python train.py --n_layer=11 --d_mlp=3456 --parallel_block=false --init_std_qkv=0.0143 --optimizer="muon_variant" --beta1=0.93 --weight_decay=0.068 --lr_head=0.00692 --batch_tokens=65536 --steps=13743
MLP neurons of a small language model. Each row is named by its layer, matrix (up: input weights) and neuron, and shows model dimensions 48-175. Each number is 500 + 40 x the weight over its row's rms, rounded and kept within 0 to 999. Numbers have three digits each.
After each neuron's rows, "fires on" lists the tokens most often at its 100 highest values on Wikipedia text that the model never trained on.

L6.up1955:541416598537473431551505497532499518477511552511491470491451494472510497482493445490519574459473474509563506549547537550482400541452490499549480511511512523521469543485492533521504476466541430444480408537492557550540500508440509523544466518504483503532540507508501501490477455522465506431555605575525541416487431513454494575535494486488493473467450436521541512417497472519480458502473
fires on: " at", " At", "at", " Sat", "t"

L6.up976:484520486555490497427551539483519437540440458473498522555495497511495516526539462462447533503519452548526407570561471519491514470515555523470555413552512505488541542471486497492424536514430566411506413509575521552576583470453507531536519508483509524497494504469508458449479452481428552506473552510468407508450511535395489461541494565509530530501462555530530474492450556546572545586499
fires on: "I", " to", " I", "ul", " i", ":"

L6.up2877:459441445567507479391462497474474535494505475402570457494455458568531475433522546454487457502527534512509476504469503481482527566507531512539492532493494504550505470535507572521512490472468566530510525514534492497495450485521521533470493549484556532482519449478497472478491569502526503510505534539499496501483422530516561466577503527480503539535496496439508466518462492509509471440555
fires on: " \""

L6.up336:453507442512486583497542558512512492478548526488540494488521504548453506529482514532496515466550518458537559498487518508567467500475584557472530501564511578561565447406520495538492427536483564487554480575536534557514472455488522468481488529532457410430562444538418471515408507484550510546495493532529579503499519505551589546477473441491544545550522502562522522422454481474455534462514
fires on: ".", " |"

L6.up1823:526507566525496464551563506511429511490426452501518471497413521450518549526500498487559513510472506554604496554537550527421449543503444478456508549469493527527423491556467512441541496456466431530443483527511597535494566504456493549477488509535555477522443550491399423434535491430485506528453538478558537508475459492508559536461513468458442497483529488433578481518492472543408458512486
fires on: " his", " His", " and", "s", "Personal"

L6.up2112:524543459513427519510532542513488550474575505538518474473533496434505550492528591546485422453490528575498570461480466480456502528565517519496474531439507469542508565541531446565489452555463499527472509527502515544531568568471392489543510503497543547520522517526461487428470501471516505546461528493468537462500471496519598466552569525547517552446531509482512548516507500495468506519509
fires on: "c", " ac", " p", "C", " int", " 3"

L6.up524:498561497498523569557470491492514548413461520503465506501535481564527454545480537486522514481521455446498505508530485526535488456509484479456513454487422493567517560481499449577523569527474571483504558515533498536390434504483489439410506462524385446479453469471533510481524459467445486499595490561488517578493455516490508607455537461476546478518489453476550416525452476468522595463588
fires on: " |", " (", ".", " ."

L6.up2863:532473502540448424474494505519496463482480527472501442488541464495535428519500475451468509473523438539457522447512516556505448474397534482477491459423490491575498468457484465508491602460501456506508447446541445561568555528486587513523480446464532476426433485481455481506445510556420426531507534485516409464472513507532556469550412508478551457513451443488537441498519480513535564487488
fires on: " D", "D", " Dr", " De", "dr", " Sp"

L6.up2831:500431519487491527498492498453534483498580534527547509503588545489519522521523475470448555443518468546513560499483532461460517463553576521462506533445573545508439549566461468476478533467509589439500506500481474588494467513558449471465542441515474492542549532557531522533576531534487559517606476466536478412436494540456534563470571498521480561479500447497527467464556515544534598461467
fires on: "-", " round", ";", " model", ":", " a"

L6.up1543:528488521488531526462469461480504436390508514464530536527478463567519505487519500520484500488493503401415467512496448536551544555498424569504420486545481565475502515451536600500525421482492510518510469501463543525520492486520568471466480491493480542481467521548509430526453469478503489483506529522507498485450588540600530478442595551553494452525422407446557409499450513496454496515534
fires on: " the", "s", "'", " his"

L6.up1042:596456599519536487501521440598436506463540525497413453456472567496485494459505443493515500519548545455481508512498540532489445526463519437403449520592511578419467494484477530502511465550498532512558501531445504422511484574481539451510469468525407476455508554544477468449537541513533448533481605503568532522464543445559524567453497455513462428548487547529464532499504498436526492474493
fires on: "s", " the", " it", " It", "'"

L6.up2273:552543505562531430528508403409528517510501530500472533468440475542527523517519497489511491504582410538489485494496572451554485537425565499487527436534497471483510461473462535505518484518456415575514473486497482498488520501514461425418516531526596476516522454482515481484429501501475534564476550488491433547496559506459545523559503445459566526454500560530468516506564504491514503479505
fires on: " (", " International", " [", "=", " |", " Pan"

L6.up443:482533515508473526487462485453568521477518454530531521484526489524532486575522533532425519529473491530456452445502521468484493514486493519465542512453485485469497511509503505439413459488479449536545455460381452490503469485532468516461470471475541540484516553477500481500533514495499573479494503475399474492458489503553527507501552477544528473553390466496473486544529506466657539526477
fires on: "-", "/", " \"", ":", "—", " '"

L6.up657:461477526506456486456564567503522464533516577481445507506510470532414553509552543536486421517536412490517546527476557513496482486533538428552526514474511496454516512466479501467492497485495470485563481471484515488445558561562504479532474517489463525479536603491503483523448518442495500489602519511504468471466532561437538390560532572505525529483525521482527497526519549467539448543558
fires on: "s", "–", "ti", "hi", "ell", "t"

L6.up800:451490484478517536467498545524464594489518506521471495481529547499483571456482464481423463524447502512426469495486464474506474608508474553432526515579484466478555496487472571449473495458505516469513499495528518465485549498494517571486494463471481538461441507505522529507511508461536421430508543500518570582452548467529468520544467498431508583567481478488507477548498577589444462514534
fires on: ",", " in", " 18"

L6.up113:578484504537488463563536487539458509442475499474499473528485507480521541518527495517499426527521490455490517484522445546449488514486497543472508459489518505485526481546488547439519443525491465495502478478482596548584514566433387490545546545483530419494509480492430517502488482504465521490497491501451518455488578511483562421561464529531564542487510489497459529477460574432505540603509
fires on: "Se", "  ", "se", "Sh", "th", "t"

L6.up1738:490541486511503495571550509522375457461473474466479510458477537460553553532545531460529539492564544446450524514513484444469471496470446554473547499522538541511507449489501499486484569525537503526505444461523538470493483504472447477465503508488536479514533546430484534541499470442502502552486488509507438495494512517376520516500566484485478575520418528502497507433509576553484489494460
fires on: " to", " for", " from", " by", " via"

L6.up2710:542550516518513550568512523488551535486467513481517503494466473419474502535502405544461465496480553556464455443522546491541453424514456470493480539481437543491539507453477485494527463474515531546486516521522466563511480484517474455480495455480522494416495494459463497495466450469515474546555560495534535462490514544469529530515540485596546474500517493421429500492445524529459504514461
fires on: " (", "-", "r"

L6.up992:478515443487467416475547479530498468402579473469534494474562550485502490550541544512503503533634491536535473538528616532476445457621465503558467527526550524481542504482497539522513520491501478494510462452572495512501487513448584405503526492532518473509611580478459515540440459527485446520463527521520475473459491453465505511531465515523511492536418450479444514469485510545477517509503
fires on: " |", "|", " (", " 1"

L6.up2711:543498456540443464463480560526589585499487488465481538509511479488478557519499494504483505428557496456509551494456539557502521470524531468516556464448548487472490539454497434454511407536473488495529501451517501517499514478516472496450554453490480494487559564457490411534524490482518471509508456491443470496501495483464555456521478505480512470520552530443426522476488472513513504483440
fires on: " in", " (", "s", " only", "t"

L6.up2904:503534493538537530495521549417440566536446424498480457542540487485570506562494492485513482520511503459480477485474518478497438486486570499498586540523533505516483529530495426539468491486443509585549471485490495448443507464414497511496539478460528518511558516437448541504489489510469542533506541443463452503544526584486507521511495537486524513603370571509524430485515478448528493533481
fires on: " Mar", " vi", " le", " par", " v", "V"

L6.up3217:522523562449506490474516514571547497436460494492559505489535489448496536510584554561464511511439522530521539455465531529543445463548401535522450469502450528420469523497493494467583484492433439557501473484500579482526460516492530547513497467445556550538510454434436551488478511589528521469449511502498500465550489420579535565520540460470501483470483549535501507531519516531574570517430
fires on: "s", "-", "'", " had"

L6.up376:555466528528555530475536498468524482442472523501490454498482479601489496468502449439523565486547490532584501526525427484511475487487504467485424555508515478482555513456492528508489519488448508399494501469536545577551551530507546523446514456525560482494497510599501504520405467532565469454541529491511484493507481588464474446543474574569477510484489499513480516424517472562479462575506
fires on: "R", " h", " p", " k", "M", "K"

L6.up1424:539484503448485531522484525422462538511454477434457479448594491466507480499457447500473516474415516501449517507531536502488531507438480465490495471508483459473406553432506559450556555483541508533511439499477587479579540473525534472503511489515437471516517460504528523525525526499526483550502534503528543487498503536526436515547435455491476475446483504509604544490578476510441496509477
fires on: " |", "dy", "|", "y", "t"

L6.up153:516496596498511482574501427457535475493506532548480555517507530525503531472514518483576491494502480538504413532527494503481507569419518534488516439478499545445521464420514477507556480493484442470560483405459327515506516461421486438520507425555453515422438549454484480465495519503450530473526524465503451550477456526477474514564497436483520543504523483476544519514495461486495531469418
fires on: ",", ")", " and", "=", " |"

L6.up3370:466559514505564458556534535531545557501506519472537471570526511507428436465547470550459521481442513458534476539547507556512538487502473480455523559439540546517523522440579547541527546540529504519487446503587530513630522509514480490533508532442539518479524479529478500554470500557520514530530496490518440471514506494506534514512499420505531524503495478439583531577513510476528519523463
fires on: ",", " in", " 18", " |", " March"

L6.up3133:454532450450529441463529410500500459527476544518490471502503427525484561458514532426552504503484469475484448490435476494498573448435435445526512551500474507530536519536499485563482417584492530493489462441513528501484418448446434486503529531465466495498496480514399452497497504511487509475483476483440496556544529477532450476465472530488461532476519467423459470502557504527514543472516
fires on: " (", " inter"

L6.up1422:478535549537431537579549468405491526515494497479496490495568451446414498381542455511522456499471520489554537526511493521367475591423482553526500547464508567524515534427563587499458518438476518542461488386611500540542610558486494515474525524502520487485546481564515564525485527438488559477488528517438451551465518512446478484573486551483557501501482533497510544515518572508533512563489
fires on: " to", " |", ":", "C", "t", "S"

L6.up2498:492470515504477405523445432539473532484516448553456477469548501459483540469521557508508523518431445479557529552491453527495529533517503473404548483560442551491440488549440428520465531484433420463531534610530581498463450439457500482469527493474516455466543550480518588543459481563386543467517534511520521490480490498562525483498517492493453489413523459472546516474502490500536533524470
fires on: " |", ".", ",", "!", "?"

L6.up2238:504499500470527500516500549473536433467548440452547580581460432469500496495489516550530490492464438570459513531536551471504541534507504548477497509461425458510473571531447510489493504505439418555493455485456525578471523502532532530428453543499536549490493498456441476495513600509446472582540468477515498494430503522508573561511495537511512513520506504516552494464495538482497539484439
fires on: "-", "'", " \"", " ("

L6.up1789:448583536454560516511524522490563488523499464534479474533511503526511532520542482440485523510487445489525475430480621457539496517467474535383476450591467439472475471527511552578502481508504494499468496549520563443461570495508463458559466492572513440542470489594486481516469482516429525515514519534453501454494516497455479498555517413434453433449532504477404540466442463527565525453458
fires on: " the", " became", " as"

L6.up3110:492497527478431465537420603475521527470458481565463485506531527505454547502445447415401497488494485540490434422514518512570529524505569460501518490460422387558467561533443570593526447486565382491489478562493430508447531497530477520423515468446550469418500476549457527504498516503415507494470576420514444482521535505542504525515488458456509491544485533435521468505475449466459495539485
fires on: ",", ".", "e", " 18", " III"

L6.up836:480606524509499518417440556549610518516462490516477527589457435481486496566495527515507452516461560526462504530418518415487455545473444533478507542457478475550497527478470493446490447422452507460507420536444388504483491515541503537461531461519477450455514597559534486452485472528536484447447569527507540554494390509505509509501507609484532519493489540449440507531513486469437515472500
fires on: " as", "-", "at", "si"

L6.up3162:483531487510466483463488424495464461528523549448444463493531474504535486535522454478514477511475483556502444483419483420494491515520496484474504482451479498473504524560475475470532450534527585522491555436559473573528535550512466460459473548477572503535566440478518520550532496396543498488463482487452476521525532493515492484513482574508527449553499517458490531503519486486480534501525
fires on: " inter", " Inter", " sub", " per", "si"

L6.up2773:517430500487502555503515484403483510440506471475531502497556499472496521500522489502490483531393417477549493547582514550490524484507514529519507534499471496582520489466517524439469485487485524523487469473533496495471504490441478365486468462525450443526561458433563607477465431515539422547440515487470559517493412490558510524537486468531496505533502464432536531516439525443550459510474
fires on: " |", " in", " at", " Stadium", " the"

L6.up1952:501585484419532468508537494511502552522504504506503479475499496493505420508465490455471488492506512511553513495469485492519549501503519541530513520452465533534502468459523465555515522450480481502482516528458557503509471441510438519503525544490537533508482565470485536525525512541516542529549514511438562504522452504471506509460527489554461546469499415509555503467459512515543493517448
fires on: ",", " of", " in", " late", " October"

L6.up2368:397498363470531529536547454518540540448519465489508509484508554491541525482473521546562533482532513398548518482458528600464534531582525500468556502517459493504518611510545453454501414511515482538505549522467481462492482485468524478474469469556506477529499467570496526470453471525524467504489503509451543580482424514450479488483503510553503486451480484548486466475528459512555563470496
fires on: ",", " as", " –", "|", " of", " UTC"

L6.up117:494555513483467513561443478364472472507480501453471484480478473452452497438537478494494482495458486432542551535505500507469549585501455484454450503461554507471464510531437445463433469519472532448525462447564431511490531439513510562498496535484411428536542545528476448524500479493502536514483446524466453517481468456463474495580502558513468557455417526513537475504499487514502520496464
fires on: " |", " \"", ".", "|", " for"

L6.up2170:432499520541451516485569502527511483539553540489611518477433480459431456451497502505493441482536458533524517518562512517518461549471451502517470512512458520500522445492497515508509462520474505509488520502537454449479498484459490504486502501510422426486523479465478488510473517546480465513444411477527544583458512553534499497521488460435486538531569494425484534510501507543525482502531
fires on: " Fin", " rel", " and", "rel", "ink"

L6.up1978:502547541530447525469521489528488518545411457564486493515516523473508458502512522476514446555461509540472564505457492464433544556476506564583437489370472451497572530478518464590526468449381527467546494480522563444462528493456482494470461498516519503549505466434540465522517571557498477542501507498507489497543560528475508552494527587533496406556417515538529469503490431462535486488442
fires on: "e", " the", "i", " around", "id"

L6.up3237:456492517518411558609544512560473525420518522502478460464525517454454498409459484454548500471506488585494450533491506486486453524477506472496512570541539490527543463466527492545557546494499452420532533522520493498555480511434527490515504423461536589410483463512434498462482492473596497479492480469515479516529510517464486420547531476494455525449524503518555496479528546494481543551564
fires on: " p", " hold", "ent"

L6.up970:471456543495429530494574433456565486477516525485582473483503529522487443563516519462486512514496491495499464527525516440467483594511433483501527447518550495556523480512497474492528498536553512543524451454519584542538448536492520467589496471481479507463587445492472538467556476518486504516504545502494568506488511517551437477574549524479521447507447502513526481481537493458526564520555
fires on: " =", "\n", " |", "|"

L6.up3022:456505484502471469507523509470523501516472556464513443527465504569431447515521516465596506513560467524566424478472583571492574441486489499476506509515496483477521511473466520553544486472493557504510503492483494493497575536473443538471522519522573525488422576486510512549456446432450482483548469499522528572474453528501520457493501513463486526511461563408554502502447445462515474475520
fires on: "d", "n", "t", "z", "r", "an"

L6.up256:574502500503496526578484472544486502477497546501559463430451501464497482494495463488526436507499556556534422543508530521449472486496532554508522507520489546511461504471511501448500481562510517644581504545451431475484541503495595539488463440494523449513498522445567480514508574462524470525524540479506468475518424561540520542533492530616506456548512503465477518450537450543468558537581
fires on: " He", "ha", " A", " Ha", " Le", "Le"

L6.up2467:470484502518481551473460475478520536431509455499442572552508530515505494520481473451432519465453503509476521494457511543538501531571528454457469483631567576527482418456489508536517516487505566497590443526557483508559556516493533517524523502486493528538521504488453559502404517483476499526493485492532548479442506423483484460546478560542567567550531448473451422478480528495450479493468
fires on: " in"

L6.up2996:499443446432525514465524416522495521504504471473525559482504540513544473530521476552484540516505592519492451514454556483492515452415513425516502467475409490476497561525471531499523488509508440501480503483476481515481473480571431450483404486488498460491385540516431497479489539507493405514511536525512475509526544547516543444518482489506474535477592504547483501476537468489417443546522
fires on: " |", ";", " (", "|", "\n", " ;"

L6.up2365:488501527468557543501506566460550467543560474497484454520484527530512532537453521493434468463451508557480507493530506504488535504496505408505496518450531498503494492531518489490545423513545481476512477539420507546470494405515498449448451554519477544526546488474540527516488479507537503557583531419435505456467428517566514498502474549553527527454526508535566510530492442461498514503534
fires on: " Cha", " Sc", " sc", "C", " turn", " turned"

L6.up517:503448432509504482548449465576527550550460487461520515495554522493475379534501507518459504549524510463479572519477506474525458456457512494577513519533436517492511491443481583499483526504542546450463488512480488497484465436527588444532489521541482420511521430472450533473536397418541557535509567427450556501538489447514414524448525522505463453515553554520537512450477513459521607511536
fires on: " do", " Can", " Pan", " did", " some"

L6.up2659:561469515439525523525469510393469594528461487467482555543473453503499530530537550505530592488493514516528442490520524561520481547527427473478470461521519487443473512496564536477506525466457516531562549542487495487494470512440485491519504553499459438510532510486456520480505475530429558500506508509461456505488555445492503457456554492537516471521477500576457524529480512515406385492434
fires on: " |", ":", "-"

L6.up1469:487537453513481510517362453461486512504510562520495546508446449489471431472483530460486503520577514544552428522502553496521539508487475570503514508550545500496559461435502484545543424496552516516572507456511471526455538400480423456462478559505510413475555489522429488426514499542509516458491539530525496539459478405479485486483512471508498495521474486515488464497478517450520483497520
fires on: " |", " to", " (", " 0"

L6.up2599:521509417477444563520441528482539557494492483504498561570532554415538526500511482543554509468476490506540492539482441442459554498470461475530520545473513409499544398498496475511487517521517549528515477414556387616513516516513433567513537463437506499526526512472505481545502500414505486490506515499439515432488583487475576507534489540573461544527483461467460522468492544512485491412620
fires on: " U", " inter", " Nor", " high", " Inter"

L6.up677:492539554451495498400488497478523504422535477504502504498498470513527471505511490476483440507480547529514501549455487482538452490515528540473522509449526539505510454525514529521516501504516546525519512554480463502485408443545433458455487482498459537478453511468497532435493565470547555547539467508480521495443479489513497463511440457495485476472433509509551500503536531524520512462401
fires on: " |", " /", "'", "s", " leading", " led"

L6.up2097:484517626492452480476447534591530520479439459505508500526456484471476512493484424395407486503525443503462499440546491514495516569509539520414429401503458448511495522522516550531461529560547455544519510472479458421519471512507481466457505477478555581472468497473476454502476398472452502522459520456485506494482533489484490535551543545513473538531465512541498505508500464516486518552502
fires on: "D", " fa", " Dr", "red", "L", " cell"

L6.up1256:523494504434503497570465550481523506554516486547552483515543527483565414528486574463558470584528508455557419458499458459537483467518543566479479450445488544564498538478442529542500497532455493505516534568531596499561499514515502444459563544463493484469506444474458494457490475506559417436496510539465462495525454540494507497490480415483468517476492530469436509527546437509486484468471
fires on: " of", " up"

L6.up2102:444513523485486503471507469454532424554483511520457502457589511405548517448481509437428539406457454514586503491461477468446505506501521428492480516485525485461497518464442487535514527484430521442531415560510628488478496483564476422503564534558474452508486502496572470472512499501485541502462431497553508488491484527424427583573534535514507547492517534495546561450495577490520589451487
fires on: " to", ",", "."

L6.up2329:487455458503509511522578488532512454511537515530541527476599595555457466539525487499491497557563498445493445472465570521441506466417495549548491465409531487566543456405516491477504496450495575452501465488563406507445434502511509456494507487509464511523465576484455482503480503519566531500512507528572533485506518498501503536508502494472512473474494476525456467456531484483479541535498
fires on: " |", " 0", " the", "ci", " 2", " 4"

L6.up1303:418543536492466452449503498491529528475455466527464444528469569408499545499538476453538441547487533523406430491543472508488527536499539564466448585496444528503494447521424523502487528478559530485578475517460497547475495485493446554490452446402543430539425512494488493479540513500459447505483445517439450494532504501490480480466485519391551493544483452488497551435512516525468554494496
fires on: " in", " the", " on", " \"", " The", " that"

L6.up2239:432537442469552576434463468449522473515448522547497425564542535420489482477476501511508529465522492580538467506503519510429531500464524539453485617506483459482537437482545513501545527460530475456499532443461526490451483461549521546410541458486482514484426497474462509508512492564555505488511523495498456538522499524509537451508453397459495553518458470539502529547574535488483492512524
fires on: " |", "|", " 0", "0", ":"

L6.up2794:432451450422454492484469569420353419494452452452553524475475501476519494551503468457503539552471524538546489432419488457484575498537502471494511569524506493506416533508557436478544481475546490516512414511469540549475449488499452464530496558623455500506459494443465528521468492567549506539470507557524515477535432480483501472486554452500511503529495411579470524436488470538484521512462
fires on: " |", "lis"

L6.up3055:565514561478475471553524396464541550511530523505522502437475550440520482536558448514495461496491461583466534511487518419522528456509448495462516489631408493537567477530537509526481604514498473542482541538427506482472497537526504437565448470464577449538505532499427459516473429489436521476535508521520563503499462451532511531514520525472518497460466528528538502539600548475516480500544
fires on: "ti", "ci", " of", "a", "ici"

L6.up1146:487594539523540524512482523457512501544518516485429462465561471458586541477505504537511470476473463462472404551458460569482479496435588505508446485561481498495519495527496441506533483474465501453456433435483434550542430526492489530486435493525519472507467452516468511514474448486422471483496503535491479469477502480536520528495470545505487532513530503472488489540499515607529510492451
fires on: ",", " is", " (", ":", " as"

L6.up1503:477504479481453489587448464521490528460559496562495530462537531453452431511463528544461483461467462460470448540460489547539532509527520457466493484451544442547524568489532527543449413488565444502492503490448451503413508586462474490513558575478503551509527448525512531453436438498513505431519477571410530516500568526439468450489528518537478540520476484470563452575496561456484501460505
fires on: ",", " |", " United"

L6.up3346:463516439477505555460497423516482484446474526506498432507546597530522502570551553476422530509481528552453473509534574486512563512519513544451471429489499543499576500533507510477508425498574468536509500545502543500496526475488565515470458433538471505539522585520507497512513539513541475509522501522573535490545555485515512463513513454513506533460498524488519463514492539404445532466514
fires on: " the", "s", "n"

L6.up55:516598482482546434476494509511541487503408541550527412521480432497537509508542488505528470529549510541529471487525556530432507473455497439464513505494445528495490469448538405454495509504424496504518503493535517528518510468462495450574452442495483515427475569390529459447543477512492454516555518482458537475516506413493545503538568537454502441552512505458519441557527531552481531521469
fires on: "–", " to", "-", " –", " and", " since"

L6.up1072:511474448423502475503437572571507470456497536498460516462512484515474460569522488519533453423438601568501550491408535508518507496517495503512448536512534554532534510544515523536492519561486492604455478452505466409427585492517499599510450423525426521502518567438524506484558458538458457422460459485457523434523502451453464461520520504539497569525434548454556518529515468556536480509446
fires on: " Ja", " Si", " He", "ha", " She"

L6.up981:497533513520470505526514511486472520472522548453506458561470508570439536516450447424485465601537469492541470493522490513469492507555456513497497536509523414494601468490497469472602477464519449473444554491513603460406525513486529467576497585544499490490473515484503494579512478481530488525623528479481408471566437489430539433546452562522529450537478479431462379543502425534505528455478
fires on: "r", "n", "d", "l", "p", "vi"

L6.up3399:538503455549474401528397530563537500472524410563492505482577507509467484544432492486478496506513443509495513552420491480473494512531537520465488477467459513490455468478485498484562485495526404428477473468501499453490544477513435524525515525454499549488606508487488489563503547526422470537428539578493515566509518434471447517462481513456540527580506461466505490500495523487531506440445
fires on: " in", " more", " Gl", "s", "r"

L6.up941:500448579441473501554468491527434396549522583535526507503541559404445528458532546498492483480506474532442562475511501397517476569507523481477497526517451441390586539590524430524548454530521509519486549485560478482478478526501477499534518470561464524452536480504491495425418482516471562479582501434506457464510470496523559522560530501459452526502584520523533497494467506562511569434485
fires on: ":", "s", "'", " The", " their"

L6.up2351:465470437526479505573503471466515539501492465511519455532535531509524556510467492539529512509540531578451442512552503487514477539445426431521529458510487485536437437549491563608545446526523504505552497452533441537517490459525640498551470460542443469526446536471517493518516556477468450494450505514564485512500592481405505496543536506521521498506487484511550486508524482535542559590459
fires on: " La", " E", " I", " O", " Re", " De"

L6.up1096:497540539517464507444459472581522551553425576508498507531527488519511565516488482480501489513506475472519504504462526495557504386522452548482608550490454467501462515529517479496500506451482556570483542465528466510584413472543600473489540570480394500475564545446512563519531548421459534436526402574462477513470520529496505493450492392516512560469537501591525531557470484467472568509571
fires on: " we", " We", " che", "we", " da", "We"

L6.up1316:551485543502495592515515536509467541478514515493473525510508556454574521531534534484512415531517487531476506533521490481564534487548466512452527470448521432517599482541504542451509531488473455494582538462487467519448489495505544508493495518549425502510525497516555538492537539508481441512505510510389537457452440411508602549531487530453433445499503491481503520426529546520485512477517
fires on: " |", ":", "="

L6.up1552:572506500520602492531566449509495546445574553615421497502534476527512524447460549434505470502534495515471436398456474500426510502562515458494571549489525454530477488522501486508454488560523500499484516546501535541518545501462550549516562462525566537489555493401570559560483507468555516577495467482497500552471493465473450523499550529494505479523513515546548442424488551469542561537501
fires on: " V", " v", " bar", "V", " m", " Bar"

L6.up3031:523499494513569479503576510426507525467449461495497492489516479441525576485548489490498563590531489486432536498509557479487491452480501525487476512608548547486483398538484534454486476547583456521519510507515573499511533419554489504548467467602484472536517583536586494466488493473501470445439569478600495500467504525564529558465464525531585448487466512466523505495510504504549523530467
fires on: " as", " the", "ed", " Ed", "th", " second"

L6.up3388:482537465532435521494425536555503511488499568526463507487480473516434518535487483547476529449393454546506492517510438477535543552441537492600543466466561554542504460537533481511509452465543478504494530435526534387453525548455512486398484462476467518552466456457501491467501486421469482455484513487452482462507536514511566472539497461547496521506466527608565570501414516429495563539535
fires on: " Re", " world", " We", "We", " States", " se"

L6.up3029:456446507504488507432550467430423486464526544479500452447551543564604544481485480465524522500484562465508531479588573524569504512483459472502533457477488520543408543529542492455492478479506582507530506487495557498538474450458492527481487488514463516553443521518524468497472473506494420437455459532514534495489469502371461555565428503548521493505460509486538533472568502428458531504436
fires on: " |", " of", "|", "."

L6.up1730:523555535507390535576480557521457535481495427544480563498467516483485501543459591536462538454487541500488406529529500553522513491466579502576532452560521427563455486565507558497505483474484440515537550494439513487504479498401458559544524564525546541524479452493515605482481473501511472516581464487453539454535518554515457484401534452524496519496433460506583492523468523481541504483502
fires on: ","

L6.up83:561541555496544534549489456493542512558494523516524477441539466551496490491547485460509461557485529566418442466456502519450510511538516561553555529477481557484475487512499514358596457531461510488530466495538533545461519461475507481471571538496492431484478479470525560543474458485488510577488545492539576511536477462558534499537535602510520484487490541557467499512514507539515526582454
fires on: " do", " did", "sc", "ho", "ha"

L6.up1129:476458454476391572479441491517506463553453511447475501448432503577443475506502533515498434472518523474532446444514498418588480500447477509487548607517473481479564593545529536605478470456503533548624484519567450530485505518535516516492515605483509491510467541541550457538458567512572447481445473519534513490506490499491529467570483467536524491453453494483431489531495484489505491461500
fires on: "ti", "e", "ll", "l"

L6.up3103:561520572412445508459499582531491575502432505461537537506495487556495407473511436469512499414513472524547446505508488493500541596534518498567523447483487449489529487513505524459577451470551532499499472521470514545544518477417475497552474484435467463566463531477405458509506515521489419533492486554523492467504484467431487501513449514542468506535477514485490508491533474547501503446524
fires on: " in", "va", ",", " out"

L6.up1383:510580417437459544497577439528600532494457511526452486508563462480496464493394509484516514561526504639466443538454473527502483522464432504508465445446438490478520501510527461500524515468571540418526534513453534453493471560546495501510525511499517533493484537489509495579455499521506463487466536471526522509524531481531520568544469483463528541495480526543461492497517542449457483527591
fires on: "=", "|", " (", " =", "form"